config = dict(
    hidden_size=320,
    hidden_act='tanh_gelu',
    norm_place='pre',
    init_std_qkv=0.0272,
    init_std_o=0.0,
    init_std_down=0.0,
    lr_mult_qkv=0.7,
    warmup_steps=235,
    batch_tokens=32768,
    max_steps=8710,
)
MLP neurons of a small language model. Each row is named by its layer, matrix (up: input weights) and neuron, and shows model dimensions 144-239. Each number is 128 + 24 x the weight over its row's rms, rounded and kept within 0 to 255. Numbers have three digits each.
After each neuron's rows, "fires after" lists the tokens most often just before its 100 highest values on Wikipedia text that the model never trained on. A number after a token or word is its count.

L7.up995:076169090121092114161122135116171117126105127137135133154099148168122089101154146081120112136159126144097137140080111120123116138134086147129140185173107135131134175131144152148115113143088103169166104127149136099098128131117067113133139149100133095104088121122135125130139081104089104126
fires after: " |" 73, "-" 16

L7.up1258:113120149087111167065106097125135116131102108146175119124120139149166154145112133123139136169157133179164116123195141147150135155141137161141148134138146145121135159140147136158123090131141122118132116155109143081091105122134078182153126120126104102145128113086177107134144116123119094136
fires after: " |" 26, "|" 8, ":" 8, " C" 4, " X" 4

L7.up718:166143074132148108139119157146137174089139110172148117127117111167085131122142099095139132132143118129121119151134100092109118122135084154109126073151112171083087130138133107156121098110119150173147107125131151095087078123130152109149160106075178104130138169157132098139127136137156144120
fires after: "=" 29, "-" 16, " =" 15, " 0" 7

L3.up381:128130152161117106160140098167145147131081170149144125146112135164116085098165110123110092111152143164134121106155081125134100146104115144173153142132083102128100108160156133184088118146117129125137172114079122092118102126103158099129140086123166114154101160111172119148118134157117148133
fires after: "ti" 67

L7.up964:126134126124107142159106119117126145123135129080102133128122112165114118119133150113151052123131133134145136160145102146116073120122112113142137221147105114107147113119138137134113120140111112183107146121127070151149113106112140155159143143110157143102133153197104112173186178119155138144
fires after: "," 97

L7.up1006:142160134123136149147108115073158133146133118124163156133113102157125137141127122116118109107132134140143135080124087078139110157147082090144147132129148108120110106120127145117113106119119100155163105158123130144131130087149124132124166068147153106120140134179116147116118094096126104144
fires after: "=" 74, " (" 5, " as" 5, " the" 5

L7.up1046:170140152163126141143137140151109174095123156088137138116156122142124144107126136093114107127133178120123163156155117114065143153171081083104137118177143084136123118134187139131101120133135130156120101088123131111123096164072131115130167125125156102090180181113134158145139133148133117088
fires after: "-" 46, " =" 12, " a" 7, "=" 4

L3.up1257:111123115096110116169129132132142119112156145157142142132072107109100156130127147120107139158145188149145129100144118143122173091114135108137153157158126140115146139143168154086046125106114139134148056111141103111134149113139125120118186133149129118140131149123111110145135134118120099127
fires after: " |" 39, ";" 6, "\n\n" 6, "," 4, "\n" 4, "=" 4

L7.up940:145170122086126137160156147149133141106131109150135111127074115150148119127170124122127092096171134150079134135113152150135106161142101139127126144104123138159066126151112127149175138122121132161088154142082149123108118123138138091129146126144133128147147102143117143147158112142120155092
fires after: "\n\n" 50, "=" 10, " =" 10, "\n" 9, "|" 5, "-" 4

L7.up941:083146141129099103151149087121127182142155109116123131134088135142124149097150153092159104121121132101129136115124160139138121126134153129134138143125132123148144136133143157115136180095111056173141104127136110168133102099134118126145124118139110138104101161141103091126171142111119119142
fires after: "\n\n" 65, "." 12, "\n" 7, " -" 5

L3.up746:137093157104178131140149165121132125133153131162138118110153098153119142122117100109104106141104108116137102028121122104174122124143103117129125125153172140093101136119113169171111169097079131100152130126116150115146122127147133163141132147120144082106159116133152120140120112122114110167
fires after: "-" 13, "=" 9, "\n\n" 8, " Gro" 8, "°" 7, " J" 6

L7.up843:135116136147128142150125096120133147146141135067138097126070133093141126050140127109173118124180139155075128149099128127102126140128107101120172169144134143113145130099136162088094134145088117144144117121120125143109086116136112135142157127110117136163131113104131113144186121148155135107
fires after: "," 34, " as" 6, " su" 5, " e" 4, " is" 4, " was" 4

L7.up786:140167139133121086144129116129134163116144128128093131198157135173173083127135145079103128139134118188117069095126095130103135063132135092133132158141121147147127108105163192145129140103089133120115090156146158120130131102130142131097112127110167128165114180167092088142136129089068135125
fires after: "-" 71, "|" 27

L7.up566:147124119127101086137132127083142124108101135097106106127115106077100089107094137171099110138149150178147129142141100141093088120104125152123113109135149124105148108131119143143113117105139102156158162105108153106132078097111186121140119120149164160097085165150116107100163103170117133156
fires after: "–" 33, "." 21, " and" 14, "," 4

L4.up26:120156128088129145178115127153161138124137175112180116099124094152134116108115168118120094127136133140136123123148124058129102147114123107135127117146131140122099119103128149131119075137117120152149106135107128129066129125114133142151128139139111131146101163158145115164123130086085098116
fires after: " |" 35, ";" 11, " 4" 4

L7.up620:099164130140153132140126128119099098114130187115144138155120159088174107101114109105134119100125131130114152110129069088136090105117124100125113140167163114109158113118167143112142134139110099173183135108111144159120128112110160085118135096131096128138134123115118111109159124105094121096
fires after: " was" 36, " in" 5, " were" 5, " being" 4

L7.up251:143145130096114112162101140050171105122154127125108063159125148139138112101121123149145133147157131124121127134109108147149080136084133084137142153106157122081142154125153131113128150142095129170110139147136083136160131158151147146091166132157131151108122179159119090112128123122166113124
fires after: " (" 57, ")" 11, " in" 4

L2.up777:127133136084089139137125098107138139144129147114150115158129134121134101149135170123111123184099126133126153159145143122100136135131106108113177161112116104117161138095121124117091126086076104123148150118106103163097130110151153106131136134102118132112091186144109084174120099113158107117
fires after: "." 33, " (" 13, "," 6, "{" 4

L7.up36:162128127126101146122072145105168096115118097161134118124165142169142096118091094084070133135138131166095125136131170102143109190121143065116087148154129123095128149147166130159123166154128126131141144167104143148132112119141086132086133113185107094164128133132137106112140142101161110130
fires after: " |" 33, " (" 12, ";" 8, " in" 7, "," 4, " of" 4

L2.up533:140148132130185120151126153111112112117098148153115131126096138149182139108154149154100134118117129152106084121151114119144099143134139145162161137097091090149157114119121130136157123118122100148138112149121075132134129125094139104146090142138171108120114166125128129100128132044068104099
fires after: " Su" 30, " Mad" 17, " Tai" 5, " |" 4

L3.up367:115112109127134118138105149131157106080124117135140098109120148103095136115027121164130116183120144142154108108121139151135119123130133139113150122160097151113134146152132128152136139098071103106102131139099135159135106114144101159148129114099147130134091134117142125110109137118140107185
fires after: " |" 41, "|" 9, " d" 5

L3.up79:166155143108102124158119114150147126143167169100121108127095120135132126142141173071096128096106130099128132108151153123158133122090130101127146109116093085133124088145127089138094125145124125132083092107089186133134164128086137127135153143139144127116113174145158094129144095100114124137
fires after: " 2" 25, " 4" 20, " 1" 13

L2.up948:092139147069124116141112124161135120127106137153155107109131149142144129097123160138117147107160130129122144110124121089157110148167113158184163147146115088125148148127114098142079168146117120134168130111058131129096117130113135096195126102054131128182092173175158132118207137142110137144
fires after: "ti" 71, "oti" 5, "si" 4

L4.up750:134149149144114175150131156097137096103122133109182152124157100108092099114095144120125136096178181159137149119158118112103117107094137114133110117123101145104130126126138133148152137122143124127109144134131149173146113118136154167131163115107126052156085126153139073109155133158136137144
fires after: "." 37, " \"" 14, "\n\n" 5, " |" 4

L7.up122:152111166103077153185136114146129099156127108152161121115094095166142097132113138141096084103143119106087155130146155074124128121129140082157153102121111142125107130125121101124164159073112110149144141133157115142145146187122150132132116137105128132127135139183136158133169118119132197123
fires after: "-" 32, "|" 28, "\n" 5

L7.up868:127161103132129191156111126090170094106124148121168106123095162116175112120073132103118112133128089153104141158134120122114092104130095084142115133148123160099130160102156105148139113116096108148118115142130130116152113145123111162101154133142141131139125121092136134072122150141111142127
fires after: "." 32, " in" 19, " In" 8

L2.up498:139115116110101116143133094087139092150144145145135135122096141103112119131114124093106106185130142169132123128119119090116157132131137111161128129116166135142133134147130145096093100125135111186127099127122110111114096129153097092107122147104133123138102123112119113151147119140115121155
fires after: " |" 49, ";" 18, " 0" 5

L7.up352:134124129092141126147111125136148091163072088122133139123100144147110115091114102126164091131140117122108121149087118091099146106119120113123156151113121095128108114140158187123136126125149097154120118141135129142083131158126123135143161140133115120176121140109121093112109149132126105127
fires after: "," 33, ":" 12, " $" 5, "." 5

L3.up828:139130086152150149139089165140133098124133166114161142136140121157114141108162108110128123136131121120125140174144099111157103097126149126160110138130130150118154133108161111166132146126107116135176141144126131121088108117115156168171123148150161152100127088157117080117184083084154109119
fires after: " |" 46, "|" 5, "o" 4

L7.up499:098147130132101135119115131147168087119124103131120091151104157128116140105120123105141138134169101114142128120065125154115104134100169123086110162146134150124102174136106169151155120128102116207096117141108119139126147124112105119151111158120094159095106137125177152120132137110111121126
fires after: " |" 29, "{" 6, "4" 4, "5" 4, "2" 4, " 2" 4

L2.up406:131175089128113177171112106168107125090125159112121127101110130144138072118096109120122090155158116125133170161125110141133113137140132136151128144147134148138140101122125136086149147143120126142127095125107138144104113173122107109135117099136113169111160112133127123154169147086124111090
fires after: " |" 73, "|" 12

L7.up1242:112161110131124124102136111126168165093102136095109083146118146133096103112119124065109095124145115124096149104083106128146095073106126125112137157144117159132093123144117109132101118190096118127099099135159130148135125132180142151118148153098132141160089142091133158101099134130132130156
fires after: "." 50, " |" 14, "," 8

L7.up842:136149117139119167162108115104173144137110129110126151115147136146194179104126146136115112135190144156077128125132102147104075111122157121125135144139071111135150160097138130123114132089129148158148136145115126119147153087146162127097158122132140119120124111127147140155139114126114138139
fires after: "\n" 25, " Good" 19, "=" 18, "\n\n" 11, "In" 5

L7.up680:114149112137146129158126115149158120114096142120112129146173112178094120166092135106075139148080108152127107122159106130119108064114101099108177122139138131127089098087159087127124133148151130134114143104157151157118138121153137141129125104116168113127143115153092090138137142137171130145
fires after: " the" 20, " The" 16, " was" 10, " a" 6, " |" 6, "-" 5

L7.up1131:121181125125095131159112152097133156134118124140139159111131115167175087112147109169084098088140141143113116134094120102133103101111123114133127113135130121170143120122179115136131174099106119152143130079150154145147116159124149122078114117138110085175129116167109149153157132124127155149
fires after: "\n" 48, "|" 15, "19" 6, " is" 5, ")" 5

L3.up222:093148126101109144136115125122139155088128126116127104098112117106123071118152124117078117158181120139146128125103132146173166155217156104156125127156164126172105151159118152150087133128073120123124109131117122134097098135115170150128112116145128138059125171143140127160095101145129145083
fires after: "\n" 40, "^" 18, "km" 8, " km" 8

L3.up879:135122170135092118135121101110133098152094166106151153123145103142122119094101154124153126086170151132113117136102140067128109151169121113151152125131121121136138154102128151135132142122141096139127099131121106141134111104142159113167145111094115111128097128121131157136107107135141123103
fires after: "\n\n" 28, "." 27, "\n" 19

L7.up833:165130131126192171115110149147093098100090120100180134096133122113138165149104148110122161122118124146130154108154131100122120157118102134102137118127127159090144170125104137156120076140102117134152160147117124113112098154173121132127173070106152149115105095139149123090128109106139112144
fires after: "=" 30, "{" 13, " (" 8

L4.up648:116129110116113128132090099184181124125133121097108104147105126143119115129104111109161139170169117145138134095082092111116099141119153102102161138159143091119145093144135151144120137131133132140121065098123110073129144086173132137123135173116115154157132132146130110144144132116155099133
fires after: " |" 48, ";" 8, "3" 5, " 1" 4, " round" 4

L7.up1155:118155151100138158139119131152138149119145148098156144111108118125128113147116121125155142109133144140116115135120127124186114118183157140185120147091098129171120127112134108127132183113141148132150110093128113111144117184140103157145145131096094143131126124138165125132160124179141111111
fires after: "." 23, "-" 15, "\n\n" 10, "\n" 6, " \"" 4

L7.up222:126132104103088172115146158093136102097084128127166093131070143104090163115099131120124137130156137184155121118138132136160120139138110109095149092138161130139134151152133192143129137142136144129135120095157135127128114091103116122131130092130134115153099122152117173105139128140104146128
fires after: " |" 39, " W" 7, " Votes" 5, ";" 4, "%" 4

L7.up193:092119160137108172162111118101143162166130120127138137078094111141141146132132142178108117114151144127087123105111159098089141127095153134131153169149130126123164131104131165136107121104101122120117142112146093155157167143135114111133114110109126116144119124115147119120163111108159107160
fires after: "|" 51, "\n" 13, "." 10, "-" 5

L7.up1209:103142157139104149132143136136120159111147128134121106117134116156117090152156150127135130132091093120123105122140087098134128115120129111138151154078097137131112121114121120120113123149146129125195115146142096151099107182164150119139096112142117159150110118159129099144167086124092086117
fires after: "  " 38, " |" 30, "|" 6

L7.up533:107105118086123056130109137074127136106124113155140107129097124195161123063138133114145124158165110112136096089098122132104102138128124152167152167141173119090073126133169142155108147125128099187121146116161144117107092118090142112128098144134156134124121142131113127142152147115128132130
fires after: "\n" 21, " and" 15, ")" 9, "," 8, " a" 5, "-" 4

L4.up900:090163118136104127139097150085099097132153146120176132159135115120153112129143159138155116140156117146161113111108112142148130101174162117114131130127123139128123119115131105158119131126073129153111115128141110123135139082157116098113132180137115152132148162132134127129133129117123128104
fires after: "\n" 41, "  " 11, " of" 5, " in" 5, "^" 4, "-" 4

L4.up1074:120132111087083127164125133124179082090130124116166134148096141140105158107147086066113128143171138149132084124106127104139142143105119108129118100122124124140115170134141066171099147142114107138144108131144139137099138104148129104151113163095117109126114129153127107135139122110150128109
fires after: " |" 78, ";" 13